{
  "n_layer": 8,
  "d_model": 512,
  "n_head": 4,
  "n_kv_head": 2,
  "head_dim": 128,
  "d_mlp": 1024,
  "vocab_size": 8192,
  "activation": "swiglu",
  "norm": "rmsnorm",
  "norm_place": "pre",
  "norm_eps": 1e-05,
  "positions": "rope",
  "rope_base": 10000.0,
  "rope_fraction": 1.0,
  "qk_norm": false,
  "attn_scale": 0.0884,
  "bias": "none",
  "tie_embeddings": false,
  "parallel_block": false,
  "init": "normal",
  "init_std_qkv": 0.0161,
  "init_std_o": 0.0,
  "init_std_up": 0.0161,
  "init_std_down": 0.0,
  "optimizer": "adamw",
  "lr": 0.000904,
  "lr_mult_up": 0.777,
  "beta1": 0.9,
  "beta2": 0.95,
  "lr_head": 0.00671,
  "grad_clip": 1.0,
  "warmup_steps": 267,
  "schedule": "wsd",
  "decay_fraction": 0.657,
  "decay_shape": "linear",
  "final_lr_fraction": 0.0,
  "batch_tokens": 131072,
  "seq_len": 1024,
  "doc_mask": true,
  "train_tokens": 524900000,
  "steps": 4005,
  "dataset": "wikipedia_en"
}
MLP neurons of a small language model. Each row is named by its layer, matrix (gate and up: input weights; down: output weights) and neuron, and shows model dimensions 288-415. Each number is 128 + 24 x the weight over its row's rms, rounded and kept within 0 to 255. A neuron's up and down rows have the sign that makes its largest values positive.
After each neuron's rows, "fires on" lists the tokens most often at its 100 highest values on Wikipedia text that the model never trained on.

L4.gate565 [135 120  86 144 138 102 133 143 164 137 125 133 144 145 118 128 103  74 135 131 142 134 139  94 122 134 133 164 157  99 118 129 158 152 123 102  86 118  94 105 102 137 120 124 104 102 151 149 107 122  69 163 154 102 109 126  89 169 134 147 156 131 110 144 133  97 149 117 149 152  91 132 152 127 146 161 108  98 140 112 160 111 150 154 157 124 139 121 140 155 130 162 165 143 150 113 158 170 122  83 137 143 113  96  76 132 166 124 112 142 102 115 141 112  96  95 112 156 131 137 136 125  25 146 100 104 128 118]
L4.up565 [132 185 115 101 169 117  79 162 146 103 178 138 112 108 124 114 149  95 116 173 155 132 117 178 127  99  67 164 168 158 132 126 156 112 142 122 127 115 111 137 145 120  98 168  71 138 125 145 146 113 101 134 115 119 153  80 109 155 103 135 114 139 138 139 132 139 134 156 121 108 188 136 139 134 167 106 123  98 146 134 112 121 148 136 116 147 101 110 158 133 124 136 142 122 146 120 130 110 169 148 138 130 122 113 137 118 150 117 119 149 139 164 149  71 125 104 129 135 140 135 161 129 119 123 124 135 139 165]
L4.down565 [ 96 140 155 113 131 156 119 102 114 131 124 138 160 146 101 137 137 129 131 115  63 163 129 106 110 157  81 123 107 122 132 126 122 127 139 135 114 146 119 111 110 168 152 107  86 124  82 134 113  91 154 152  84 139  87 108 151 108 171 105 128 146 102 162 108 118 139  77 110 112 165 123  71 115 141 113 126 165 117 123  72 110  92 110 113 103 169 160 142 200  57 123 118 159  81 161 140 121 139 139 148 143 129 108  80 154 115  84 103 128  99 105 143  97 109 126 136 138 114 122 164 121 134 154 183 146 117 114]
fires on: "p", "c", "- ", "z", "\n\n", "ath"

L4.gate689 [135  82 143 133  82 145 173 100 100 110 185  99 153 104 105 134  68 116 144 107 150 122 117  92 136 131 212 142 133 141 142 115 135 152 140 130 128 137 140  98 177 167 137 117  52  91 112 190 122 118 163 123  99 139  91 163 141  94 124 110 175 178 149 144 180 110 104 135 125 157 120 138 132 141 105 154 157 130 116 122 136 131 124  89 121 130 144  91 144 141  97  94 151 106 151 130 131 156  84 140 131 104 131 143  88 155 118 148 187 145 109 113 131 112 130 163 142 140 127 115 113 155 148 134 128 131 170 141]
L4.up689 [165  80 125 126  98 122 136 117 114 131 133 120 175 144 105 146 118 161 163 131 111 144 126 135 135 141 103 136 127 109 108 102 103 133 117 119 132 131 127 109 107  92 156 104 101 120 156 148 139 121 106 104 124 118  96 104 137 105 122 138 132 140 142 121 122 117 142 144 154 167 143 123 128 155 161 144 108 116 188 156  86 159 141 120 134 122 144  83 132 103 169 137 106 118 106 147 111 176 174  93 120  85 115  93 123 138 109 121 105 138 133 115 169 112 160 129 119 106 121 141 118 156 143 127 136 137 143 105]
L4.down689 [144 168 120 169 127  99  97  86  98 104 108 128  81 127 143 104 114 127 151 104  99 140 174 161 106 159  69 154  93 137 123  91 132 123 138 140 136 148  95 152 121  96 115 142 157 148 128  97 125 111 149 117 168 162 120 115 155 142 116 127  76 116 124 137 115 138 136 110 122 134 112 132 132 203 128 139 130 129 113 127 136 105 119 135 137 124 139 174  75 116 153 153 141 110 141 119 103 111 121 125 146 145 145 129 150 108 131 173 109  90  91 128 109 168  93 103 125 119 102 133 153  94 124 119 129  91 102 152]
fires on: "and ", "8", "se", "but ", "that ", "as "

L4.gate729 [148 174  83 112  85 113 103 103 109 119  96 174 109 106 146 140 153 175 125 157 131 138 157 149  98 173 106 186 108  94 124 128 120 150 129 101 106 123 126 149 123 131 130 126 128 146 135  99 145 103 164 129  77 116 141 181 112 135 115  80 155  96 130 122 159  96 109 144 118 121 127 171  96 140 103 126 119 137 111 117  68 145  99 106 112 125 119 126 166 181 141 136 136 185 181 128  81 150 133 118 130 120 128 113 102 104  90 103 114 114 131 123 142 178 114 133 130 101 109 155  95 160 153 143 117 141 116 124]
L4.up729 [166 121 132 177 137 132 135 106 119 123 110 107 176  84 151 121 135 151 116  96 158 131 158 144 169 168  83 134 111  87 119 124 123 118 121 136 133 121 148 122 143 167  97 119 141 114 154 112 100 118 145 159 132 117 161 158 100 151 118 118 127  84 123 123  90 113 135 123 137 152  97 130 140 121 158  95 146 153 117 126 133 106 150 156 100 117 131  95 103 128 151 137 122 169 123 123 141 136 169 147  94 104 176 152 110 207 131 141 159  96 136  84  45 112 124 146  78 130 127 127 155 144 139 110 126 110  96 115]
L4.down729 [115 162  97 129 144 139  88 167 114 115 114 148 103 147 142 163 147 147 135 161 107 170 125 139 108  96 125 113 167  97 114 171 156 131 114 108 136 119 125  96  94 141 134  81 136 177 113 137 103  90 105 116 104 163 116 118 112 138 130 136 109 163 127 141 183 103 142 130 125 108 151 158 127 182  88 177 154 103 133  71  96 104 133 121 151 109 101 138 125 122 114 117 135 106 122 137 102  82 176 102 114 132 104 101 119  93 140 109 118 130 116  82 177 135 159 134 130 103 100 181 192  99 153 133 123 149 126  84]
fires on: "| ", "; ", "|", "Battle "

L4.gate143 [108 159 138 137 143 147 145 159 170 124  64 129  92 126 170 104 123 137 143 138 110 180 160 107 139 107 140 138 130 119 168 134 107 107 152 127 113 118 135 107 119 156 110 101 136 134 117  99 164  68 120 140 132 145 160 155 141 142 117 114 139 135 102  94 142 148 106 130 134 106  55 123 132  97 136 105 137 160 130 120  95 145 137 121 108  85 169 113 147 131 127 114 126 119 111 128 128 134 157 142 152 108 117 132 108 146 136 157 111 108 153 143 125 114 146  88 110 113 150 121 165 143 177 132 136 113 173 141]
L4.up143 [129  93 136 141 142 152 163 146 144 119 131 149 167  73 141  98  99 107  99 110 160 132 114 112 103 108 127 120 162 147 154 104  98 132 140 128 121 119 116 140 127 116 140  97 142 105 120 126 156 141  80 121 127  93 142 120 109 154 133 143 127 136 158 163 118  92 154  71 122 145 162 148 145 133 135 136 121 160 147 144 113 149 158 107 141 127 122 137 161 133 118  75 122 154 125 136 125 120 132 144 135 153 106 131 113 105 146 119 124 142 116 162 143  92 132  75 121 133 166 196 127 111 165 131 155 141 144 148]
L4.down143 [169 131 135 131 134  69 116 129 123 168 190 123 145 153 170 129 143 152 156  91 133 134 150 116  98  74  95  80  84 125 131 134 167 144 191 103 126 149 138 129  95 135  94 125 133 154 127 153 110 147 169 134 127 119 102 132 132 114 155 172 139 117 148 125 120 139 147  98 121 151 104 131 133 112  86 115 145 123  87 155 143 189 121 168 113 174 151 111 110 122 136 150 136  96 108 122 108 144 106 125 121 120 141 170 133 134 113 126 160 112 147 106 141 156  80 136 156 100 101 164 119 114  96 118 148 149 128 120]
fires on: "and ", "but ", "; ", "most "

L4.gate18 [130  56 149 131 157 125 105 131  91 111 124  84 101 110 136 160 135 110 103 112 129 103 131 111  85 126 159  93 158 130 147 101 117 108 161 122  70 140 123 125 137 127 130 140 123 120 138 164 123 159 126 166 118 102 117 163 151 120 182 124 110 103 113 132 110  81 158 118 132  91 108 142  88 129  94 127  91 167 134 115 111 150 101  90 129 160 134 158 137 159 156 118 112 133  85 137 152 113 171 109 149 112 166 154 106 153 125  89 145 149 132 114 160 118 142 110  95 122 154 163 103  96  99 127 141 116 137 161]
L4.up18 [158 120 119 161 117 144 137  79 115 108 186 130 159 123 138 119 156 105  96 124  90 124  77 140 133 148 129 114 100 146 158  58 168 143 170 144 108 138 139 115 135 159  96 117 135 140  87 157 114 126 185  82 119 124 112  73 123 113 162 164 107 128 156  87  98  93 106 110 139 166 134 123  98 182 120 136 110 154 129 136 149 135 123  78  95 157 102 118  82 153 159  58  93 103 148 111 121 160 141 130  77 161 120 144 133 166 136 149  96 126 112 122 122 133 128 171 136 136 120 150 132 134 107 122 181 121 146 118]
L4.down18 [144 114 105 114 113 107  67 163 124 138  90 159  80 126 126 184 108 145 163 122 134 123 109 120 143 136  84 133 153 146  91 136  80 100  94 106 116  87 112 126 133 130 161  97 128 164 142  98 136 101 102 138 137 168 170 169 113 139  99 117 123 141 124 145 140 151 105 134 125 125  98 128 153  88 138 148 115 107  64 138 142 107  99 144 138 113 120 157 132 138 103 125 123 112 147 121  93 161 129 160 127 134 109 139 150  80 163 135 132 132 161 121  83 117  75 116 133  95 112  94 163 166 169 136  97 127  98 149]
fires on: "who ", "that ", "first ", "when "

L4.gate559 [136 117 132 111 111 129  70  97  78 118 163 136 131  85 122 158 126 117 126  78 146 128 131 112 110 100 118 183  93 118 119  92  94 108  98 117 160 143  90  71 155 148 166 141 131 139 139 117 134 143 147 158 123  78  96 139 129 142 137 153 146 148 129 153 115 138 134 123 133  77 146 167 136 145 113 113 135 132  97 119 138 123 126 125 140 116 147 126 169 119 148 176 139  96 169 129 106 120  94 116 143 140  96 135 114 136 113  93 145 126 102  72 111  73 109 136 127  90 133 160 159 154 119 143  91 137 131 117]
L4.up559 [155 104 131 147 110 159 162 135 117 123 125 131 154 103 147  86 110 110  89 127 125 143  82 143 118 135 138 126  85 108 121 171 133 133 128 141 161 158  84 152  68 105 155 112 136  88 170 122 100 121 117 137 115 152 162 136 140 153 133 132 106 107 157 185 101 108 116 140 156 166 121  98 112  98 202 102 132 116 149 147 156 122 149 147 156 153 147 169 141 131  96 109 120 165 106 164 157  97 136 129 117 127 124 166  93 139  86 136 148 160 107 151 104 142 133  83 114 120  91 106 128 148  53 110 144 135  77 124]
L4.down559 [128 117  94 166 131 123 123 149 123 129 135 152  55 145 131 141 148 122 104 148 146 181 168 126 115 103 152 109  88 128  91 155 123 116 167 119 105 125  94 132 128 132 126 121 140 107  83 143 106  82 112 132 171 141 143 144 159 133 151 152 159 106 106 141 126 156 131 142  87 122 132 142 150 162 133 103 117 134 124  89 125 144 170 148 135 103 142 157 104  85 130 130  90 180  93 123 126 125 164 126 144 174 107 140 142 158 165 124 165 117 126 144 133  91  64 135 138 110 116  96  83 130  93 117  78 124 125 133]
fires on: "–", "– ", "5", "| ", "7", "7 "

L4.gate613 [136 151 160 122 123 124 131 161 181 112 100 127 118  88 123 130 106 148 144  99 164  97 110 101 157  92 152 120 120 129 144 168 125 120 140 112 143  92  81 142 106 148 139 180  97 129 131 130  94 147 172 114 104 100 129 129  94 137 175 125 168 146 142 115 142 136 122 149 103 104 120 118 112 143 174 102 166 121 152 145 110  82 116 107 130  90 117 111 136 137 137 135 114 131 172 146  81 124 151 100 112 134 154 159 121 112 144 109 124 129 122 139 145 135 116 144 146 117  92  85 128 152 112 101  81 137 158 125]
L4.up613 [104 147 149 147 115 160 144  92 100 131  80 130 108 131 129 139 128 138 133 126 142  97 118 133 100  67 113 118  85 115 144 140  74 113 124 104 157 115 122 142 121 172 120 168 158 123 121 115 127 133 151  94 131 139 159 125 116 139 137 116 155 118 133 142 109 148  96 131 159 172 122 109 141 109 141 106 186 124 151 120 101 107 122 116 116 123 101 140 178 145 162  83  72 142 161 129 111 124 160 125 142 105 153 103 128 122  95 117 104 139 155 113  99 152 166  88 113 104 138 113 102 125  88 156  74 182  83 117]
L4.down613 [134 130 100 151 122 130 125  73  46 144 118 108 125 155 120 103 119 154 152 128 120 136 156 121 140 149 138  85 154 112 120 130  82 113 121 124 121 116 148  75 112 116 127 181 176 113 109 122 158 148 120  95 172 142 137 127 143 108 110 118 138 133 141 119 137 154 113 142 128 161 165 126 131 111  99 159 143 140  81 140 119  86 112  93 107 147 119 128  77  92 114 129  90 114 112  92 155 163 153 123 112 159 120  92 117 161 121 128 125 121 149  89  94 178  91  86 128 139 149 137 118 127 103 151 109 160 134 119]
fires on: "; ", "op", "(", "–", "and"

L4.gate447 [166 120 150  72 123 141 112  93  99 148 146 135  92 122 171 102 157 130 151 132 103 158 111 135 165 106 136 165 105  88 116 130 127 183 147 160 120 115 140 105  96 118 139 129  94 156  87  85  80 128 107 138 145 129 103 133 130 132 146  89 119 142 105 142 173 134 113 144 110 169 107 112 141 147 144 123 164 146 162 144 113 148 165 118 131 133 141 142 147 147 125 120 102 132 117 174 101 143 123 130 150 132 157 149 133  97 131 142 128 110  91 121 143  92 115 125 125 129  88 129 129 134  89 132 117 147 125 107]
L4.up447 [151 112 110 100 142 110 143 132 135  85 159 119 115 112  94 148 174  82 139  91 142 152 146 126 125 158 125 156 120 167 123 110 126  99 187 153  81 142 120 128 111 164 166 111 108 158 109 138  91 131 154 144 138 123 112 122  98  97 159 154  80  77  98 117 131 125 145 167 112 121 153 150 161 116 112 142 101 127 122 149 140 111 145 160 135 147 115  81 140  92 150  90 158 165 147 124 160 124  85 139 120 167 136 109 118 169 127 131 106 102 134 134 117 137 125 127 152 144 150  83 127 119 110 153 110 122 155 137]
L4.down447 [145 115 136 125 100 141 135 113 119 146  77 128 163 102 145 134 143 133 132 145 119 161 139 142 133 119 151 148 127 131  94 126 130 128 123 182 143 121 146 172 119 148 142 110 115 161 120 143 137 170 111  96 120 145  81 190 121 181 111 100 133 137 148 116 150 143 100 149  82 138 124 103 109 151 140 144 104 107  95  77 164 109 143 124 117 156 150 122 122 113 151 129 115 121 130 127 112 127 118 100  77 146 218 183 161 107 134 147 142 131 126 121  86 182 115  98 144 146 133 144  91 125 100 136 108 164 104 135]
fires on: "that ", "this ", "first ", "same ", "th "

L4.gate227 [112 107 163  79  77 104 182  95 128 127 165  96 124  98 108 103 131 121 148 160  99 120 158 109  95 156 132 144  74 126 112 100 134 119 143 115 119 154 146 102 138 134 112 107 132 132 139  96 103 148 170 133 130 107 163 122 173 119 154 114 121 156 124 151 170 102 155 149  98 187 112 123 156 139 142  85 148 128 152 149 194 124 102 163 149 120 135 141 129 108 122  86 141 105 112 167 137 119 146 122 130 133 116 121 119 122 150 151 101 101 145 155 129 111 108 133 103 134 151 141 136 128 142 158 143 101  77 106]
L4.up227 [151 192 136 144 108 141  89 129 116 127 167 104 116  92 112  71  70 127 125 107 124 136 123 145 134 176 138  81  98 112 114 125 143 113 135 132 145 127 111 151 158 111 154 166 117 148  81 123 111 122 148 109 133 135 144 137 145 119 146  85  94 144 113  81 114 158 108 127 138 139 130 123 113 143 173  79 109 157 128 101 166 126 129 145 126 134 123 133 123 167 145 118 146 122 101 162 162 132 109 114  83 120 116 147 126 140 157 104 106 139 119 163 123 112 122 164 130  91 110 137 114 130  94 105 103 120 116 110]
L4.down227 [133 142 141 133 132 120 120 147 171 141 102 136 116 180 131 164 125 125 123 169  78 102 106 113 129 181 210 148  99 145 104 144 125 126 144 126 172 161 101 112 121 117 136 130 142 111 116 140 105 136 136 183 177 121 150 133 112 141  92 130 103 117 117 113 113 107  97 146 120 120 138 156 189 145 128 109 109 136 144 146 123 168 111  71  89 104 147 116  93 129  95 162 100 107 131  99 125 101 113 102 139 129 175 111 146  78 151  98 110 147 138 140 135 111 102 116 108 160  96 127 153 135 109 154 180 123 158 121]
fires on: "s", "li", "e", "um", "$"

L4.gate956 [126 127 131 109 113 138 127 121 105 106  96 130 118 143  98 137 128 114 154 132 148  85  96  96 159 168 107 155 158 169 122 105 115 121 116 109 171 115 173 148 146 150 158 170 105 155 136 137 121 143 139 137 126 117 114 102 127 156 119 121 137 172 129  88 133 139  98 135 132 156 165 118  79 119 134  86 152 134 133 128 112 134 131 132 124 116  77 193 142 166 118 137 130  75 121 120 114 109 153 111 108 137  84 143 145 102 142 122 173 136  95 137 150 156 106 135 102 184 108 130 176 179 108 137 131  75 130 120]
L4.up956 [126 123 151 126  58 148 131 123 127 135 162 106 165 144 113 143 120 139 191 145 118 124 133  77 156 173 154 141 117 139 103 142 124  88 149 139  61 113 156 152  99 141 150  86 117 119 148 103  92 115 109 153 126  80 142 104 148 124 137 123 111 111 153 103 138 137 130 138 105 182 126  65 111 111 161 102 139  94 135 130 145 141 170  65 151 144 132 221 118 145 148 145 139 131 123 115  87 163 140 152 129  70 139 124 146 111 149 131 100  97 103 140 115 164 144 162  90 126  92 143 137 137 105 115 145 148 130 126]
L4.down956 [144  62 123 111 137 119 171 101 103 108 150 131 147 166  61 124 170 119 153 117 130 113 119  60 131 128 103 161 156 175 120 145  79  94 164 130 133 103 154 117 109 105 167 124 103 153  70 124 115 148 156 179 116 115 132 118 183 145 115 112 148 124 142 105  67 112 121 103 117 149  92 120 132 101 129 129 145 116 139 120 161 135 142 126 152 176 134 127 152 146 115 153 124 126 124 121  94 132 178 115 132  83  69 163 147 118 165 121  64 126 143 123 110 149  95 134 120 115  93 106 112 120 107 126 138  53 145 115]
fires on: "$", "W ", "a ", "–", "L ", "| "

L4.gate968 [130  91 137 109 120 153 135 153 149 158 116 149 114 131 154 143 114 122 162 119  96 144 118 109 117 133 109 144 139 115 162 111 139 123 125 151 118 134  91  81 120 132  97 124  71 119 123 102 161 164 117 150 152 115 111 141  65 125 149 163 156 120 122 132 166 146 123 130 115 136 141 116 118 137 132 132 176 136 134 134 138  89 132 141 171 117 138 117 150 131 141 141  94 139 162 135 164 150  93 125  95 167  96 166 100 153 141 141 118 128  94 122 119 112 112 169 143 144 147 133 117 102 115 140  99 131 105 145]
L4.up968 [130  96  97  84 108  64 153 138 105  82 119 154 144 130 114 114  91 111 134 124  90 125 132 117  79 116 140 134 164 106 146 148 110 132 113 185 139 149 168 100 159  88 143  83 135 160 152 123 117 123 111 135 139 148 146 126 136 154 121 130 129 138 164 101 114 131 109 125 109 115  89 169 191 139  94 165 166 104 152 178 119 133 120 148 127 119 116 125 161 100 137 100 109 130 147 115 121 136 118 102 137 148 160  99 132 162 125 119 109 136 131 149 160 151 120 132 153 122 152  93 144 115 137 121 134 176 115 109]
L4.down968 [125 129 130 143 137 145 134 122  91 169 156 112 114 118 103 145  89 173 112 118 134 158  69 144 107 141 165  84 132 135 124  99 147 162 127  99 114  86 170 115  83 133 174 154 142 117  92 122 156 110 104 140 140 124 175 155 121 106  98 104 158 146 147 156 160 143 123 130 123 141  95 126 136 127 120 165 130 111 106 130  97 158 160 108 117 116 117 114 105 128 132 142 139 165 107  83 111 134 116 131 106 128 165 111 107 145 120 102 123  96 142 139 110 117 133 113 115 132 128 115  98 156 141 150 112  95 134 139]
fires on: "| ", "iz", "of ", "in ", "work"

L4.gate88 [120 121  71 131 119  98  88 140 103 166 134 103 149 117 130 135 103 119  99 135 142 101 113  87 137 128 135  92 139 118 157 110 187 136 125 108 134 127 123 117 158 103 100 142 163  91 144 159 144 104  96 157 169 106 147 156 159 143 116 126 169 151 123 132  92 133 140 167 132 122 116 125 131 104 135 155  89 142 141 109 129 118 121 134  67 125 136 123 106  91  97 149 115 166 176 143 111 142 110  95 131 157  96 145 141 182 134 126 119 146  97 108 132 173  99 110 138  93 100 131 182  92 122 139 129 144 117 173]
L4.up88 [142 193 145 132 149 164 122 126 146 145 123 142 142 102 110 128 123 134 131 130  95  97 136 131 146 125  92 144 124 118 103 139 144 113 108 111 128 162 116 143 123 101 154 133 169 117 163 151 143 108 140  90 118 116 106 150 144 187 147 115 146 138 129 136 114 121  98 140  93 123 103 179 110 110 158 100 118 150 127 125 115 138 117  82 164 112 178 115  95  93 145 144 122 144 135 134 125 127 100 146 102 141 106 165 108 143 148 107 119 194 131 111  86  92 122 127 143 128 105 121 116  98 155  83 165 167 108 151]
L4.down88 [140 194 104 174 159 166 141 144 172 108 116 152 124 131 149 136 118 148 176 106 150 120 106  98 127 132 117 147 130 160 139 160 117 131  87 146 158 109  53 143 109 154 106 122  96 142 106  77 139 133 132 163 136  53 110 145 106 134 127 125 151 114  98  86 150 109 113 135 159 134 138 152 124 122 191 150 133 154 130 159 128 115 173  87 133 108 102 137 125 142 126 120 105 124 157 105 111 150 124 107 127 149 181 130 116 145 128 134 120 148 157 157 149 149 154 165 135 117 108 187 115 122 102 144 156 155 135 162]
fires on: "'", "st", "s ", "ub", "Bur"

L4.gate350 [165 140  91 110 139 159 128 143 147 101 126 118 103 157  88 101 110 124 154 116 128 123 104 131 112 126  82 120 159 105 172 114 110 109 130 118 120 109 122  98 176 124 121 136 135 132 106 176 132 136 119 129 143 130 109 129 156 145 116  80 111 167 128 170 106 115 190 113 125  92 125 146  95 122  98 120 147 130 154 137 141 109  89 117 122 139  75 119 120 162 146 152 142 131 158 127 134 134 136  91 124 144 103  65 150 133 167 125 156 120 145  91 142 131  95 133 124 120  88 137 138 149 106 191 159 131 117 117]
L4.up350 [113 164 136 131 112 118 116 140 134 130 101 137 154 117 130 109  83 123 116 132 143 125 112 171 139 142 153  95 148 127 141 134 129 124 134 166  78 115 118 148 118 124 135 103 139 136 148 167 115 110 129  83 114 120 128 116 131 122 166 140 160 122 123  93 155  94 157 121  87 145 148 123 123  99 108  97 142 138 169 108 146 147 105 136 145  98  99  85 129 142 135 157 153 126 160 171  88 130 145 121 127 138 132 139 105 136 134 144 180 134 153 126 129 114 140 105 162  95 102  78 145 161 119 135 136 116 101 132]
L4.down350 [182 118 143 102 112 145 137 119 125 103 151 130 120 164 164 104 111 131 137 113 136 157 149 119 185 142  91 131 133 180 122 106 140  71 148 107 111 157 116 120 110 136 103 133 149 113 109  96 155 155 134  89  56 147 130 131 148 135 129 133 118 138 132 137  91 169 116  98 147 155 104 120 112 153 134 115 101 142  82 131 143 116 110 148 114 136 124 200 104 110 107 102 160 153 110 149 134 122 116 152 118 142 119  99 129 142  99 130 106 130 109 139  91 166  77 100 133 140 127 173  84 130 164 101 169 171 102 149]
fires on: "M", "D", "O", "T"

L4.gate439 [100 133 125 115 112 141  94 117 119 153 143  97 167 114 124 137 157  78 128 132 116 105 162 155 130 172 135 153 103 108 120 109 166 115 150 127  66 136 126  71 104 154 144 126 124 104  97 147  83 147 145 140 137  96 112 186 157 145 126 138 122 127 117 129 126  81 123 116 142 134 145 136 109 115 116 107 126 122 125 143 142 161  99 135 101 123 131 158 143 142 135 128 165 141 114 154 120 119 139 102 107 126 150  74 112 157 159 137 136 130 106 149 170 106 107 102 137 135 133 110 130 126  95 100 127  75 118 150]
L4.up439 [142 109 122 157  81 151  84 142 129 116 165 118 114 105 124 125 104 135 139 105 111 137 151 147 114  70 123 133 162 127 105  98 137  98 131 108  63 103 118 166 134 141 148 107 131 110 124 132 145  96 152 133 113 137 117  81  95 123 136 132 139 136 136 136 126  63  99 127 112 131 176 109 120 143 119 146 120 153 124 104 132 132 145 139 109 139 138 137 104 134 138 120 139 150 143 154 131 113 125 121  99 109  96 131 113 106 149 150 123  82 151  92 118 152 162 125 147 121 102 171 113 157 104 102 132 107 112 175]
L4.down439 [131 169 123 103 100 122 166 123 161 108 111 144 136  96  98 139 122 126 110 107 129 170 111 124 104 119 172 120  89 167  89 148  77 131 134 111 135 157 122  89  97 111 113 130 145 115 148 111  96 111 149 154 146  87 152 120 157 131 139  94 123 149 146 121 132 154 141 179 141 145 107 138 147 100  98 132 149  97 147 132 128 140 121 129 107 143 103 139 106 103 130 146 131 107 138 144 128 122  98 114 156 133 135 148 146 113 116 149 139 189 140 141 134 119 141 158  94 131 141 128 100 123 155 131 114 130  92 135]
fires on: "e", "b", "k ", "ve ", "an", "s"

L4.gate284 [139 105 122 163 100  99 120 101 149 126 129 127 160 106 143 111 127 134 149 137 133 144 128  97 130 137 130 124 104 126 112 138 138 140 131 136  90 158 151 109  84 118 146  81 136 133  72 132 100 195 157 163 145 133 134 120 145 132  89 109 131 141 119 126 124 127 183 116 132  89 175 177 102 124 150 137 152  54 103 166 134 139 157 151 124 107 111 100 139 114 129 138 117 136  96 145 165 152 140 148 171 120 128  90 120  80 157 136 131  96 141 151 156 107 126 107 130 119 111 167 171 140 106 105 130 151 140  88]
L4.up284 [167 100 105 132 112 105 176 125 128 137 143 100 119 126 139 145 111 139 102  96 147 129  92 115 106  84 152 104 130 138 126 118 139  73 152 154 121 117 108 124 116 183 141 117 158 133 115  99 145 114 122 144 108 134 160 128 172 140 107 122 143 117 127 148 131  56 133 133 127 135  84 130 152 135 210 148 116 107 156 146 131 119 125 112 117 115 132 142 104 116 141 110 102 151 126 137 148 139 156 161 146 121 134 110 117 130 122 125 115 136 146 147 154 116  99 125 131 155 142 125 113 111 106 132 138 144 149 102]
L4.down284 [109  80 142  94 114 117 132 132 130 162 129 148 135 150 128 120 106 136 111 116 136 142 137  88 124 119 160 132 149 164 161 167 133 144  94 167 164  39 134 124  87 130 129 116  83 107 159  82 147 111 137 142 120 190 125 100 110 154  90 105 118 211 108 119 134 131 121 157 138 151  90 131 118  71 155 157 129 107 126 115 129  94 169 130  84 141 147 126 122 112 123 176  92 158 142 147 139 206 171 137  81 154 148 151 108 141 105 131 113 146 158 140  92 128 146  92 119 125 135  94 124  54 108 175  98 138 107 140]
fires on: "y", "(", "el", "il", "un", "it"

L4.gate578 [ 81 114 123 113 168 134 133 166 126 151 135 172 112 145  99 104 151 114 120 127 142 143 118 150 154 137 142 128 129 112 198 109  97 147 126  87 125 149 106 105 138 117 150 175 152 128 123 121 157  92  99 114 182 120 155 119 127 135 121 125 142 116 106  75 142 120 163 114 136 103 147 142 143 106 181 109 141 114 155 115  77 104 147 168 127 101  78 155 134 146 123 113 118 113 154 109 120 160 145  93 135 119  88 141 195 156 166 151 100 135 107 115 124 124 112 119  88 138 127 107 130 130 118 173 103 118 129 175]
L4.up578 [161 118 143 177 170 116 130 156 108 136 119 103 132 139 158 106 108 145 132 112 175 115 134 158  82 189 142 141 158 112 124  44 122 102  98 156 143 153  80 152 126 112 146 115  89 125 136 159 106 132 114 140  88 116 117 130 122 119 103 137 126 124 111 112 120 161 129 123 150 134 105 129 180 133 170 123 144 130 138 117 132 177 160 129 115  77 120 120 130 137 156 103 157 109  80 134 147 128  95 144 132  94 160 113 122 147 131 150  93 123  90 107 144 145 104 148 126 118  75 124 154 121 159 104 159 100 142 136]
L4.down578 [148 121 137 111 137 129 138 142 123 114 119 152 104 138 111 146 114 126 112 130 150 126 141 110  89 123 130 102 127 104 143 113  92 113 136 117 149 156 122 102 143  69 114 149 142 143 110 136 154 161 105 130  96 171 175 130 105 112 165  79 119 158  97 122  93 125 154  99 143 128 142 113 120 135 111 109 136 121 120 142  94 121 146 146  80  82  96 102 134 139 112 115 126 121 183 140 166 130 122 124 164 134  90  67 142 109 176 102 117 164 128 129 112 127  90 143 178 131 142 164 108  90  78 108 126 117 128 173]
fires on: "\"", "in", " ", ": ", "In", "- "

L4.gate218 [144 131 116 131 111 136 139 123 122 123 161 120 134  91 121 134  99 114 143 120 140 178 129 132 111 160 123 118 116 137 203 170 127 108 140 110 130 137  83 126 132 110 155 131 149 112 155 153 142 103 127 107 191 152  97 129 162 153 110 149 161 159 180 108 216 125 149 125 102 162 151 145 134 127 129 145 126 103 130 133 179  91 154 134 129 123 121 157  84 112 109 167 173  75 119 119 122 119 140 122 143 151 121 163  68 125 167 158 131 137 134 128 158 108  92 181 146 138 163  98 128 143  89 126 107 148 119 153]
L4.up218 [111 184 121 108 149 126 128 114 147 101  97 129 153 112 141 195 146 145 128 134  98 139 113 197 158 134 101 141 127 148 149 114 122 113 144 137 119 106 127 120 135 134 143 135 102 129 115  86 183 179 108 153 157 175 123 147 136 141 106 111 159 138 111 109 159 145 122 150 103 115 161 152 136 151 131 145 138 102 112 138 137 162 136 139 137 160 128 155 118 105 132 171 142 115 110  92  93 119 103 136 128 151  87 148 119 171 126 145 124 152 112 145 139 127 131 129 111 153 132 134  85 132 116 166  95 128 144 166]
L4.down218 [103 175 157  93 138 159  91 125 128 151 120 141 114 108 121 154 124 159 129 113 139  54 154 149 135 111 150 104 103 131  78 115 116 167 108 122 154 105 163 131  98 102 133 182 141 145  96 110 127 127 122 148  83 119 161 142 158 162 112 130 152 109 150 150  55 113 131 145 128 116 123  88  99 107 129 129 138 151 134 116 143 141  95 197 135  95 163 109 114 146 139 138 110 124 125 111 159 168  70 133 128 120 144 125 129 115  97  92  92 172 119 114 134 116 152  85  86 132 143 118 150  86 139 168 100 170 157 109]
fires on: "of ", "c", "- ", "===", "il", "201"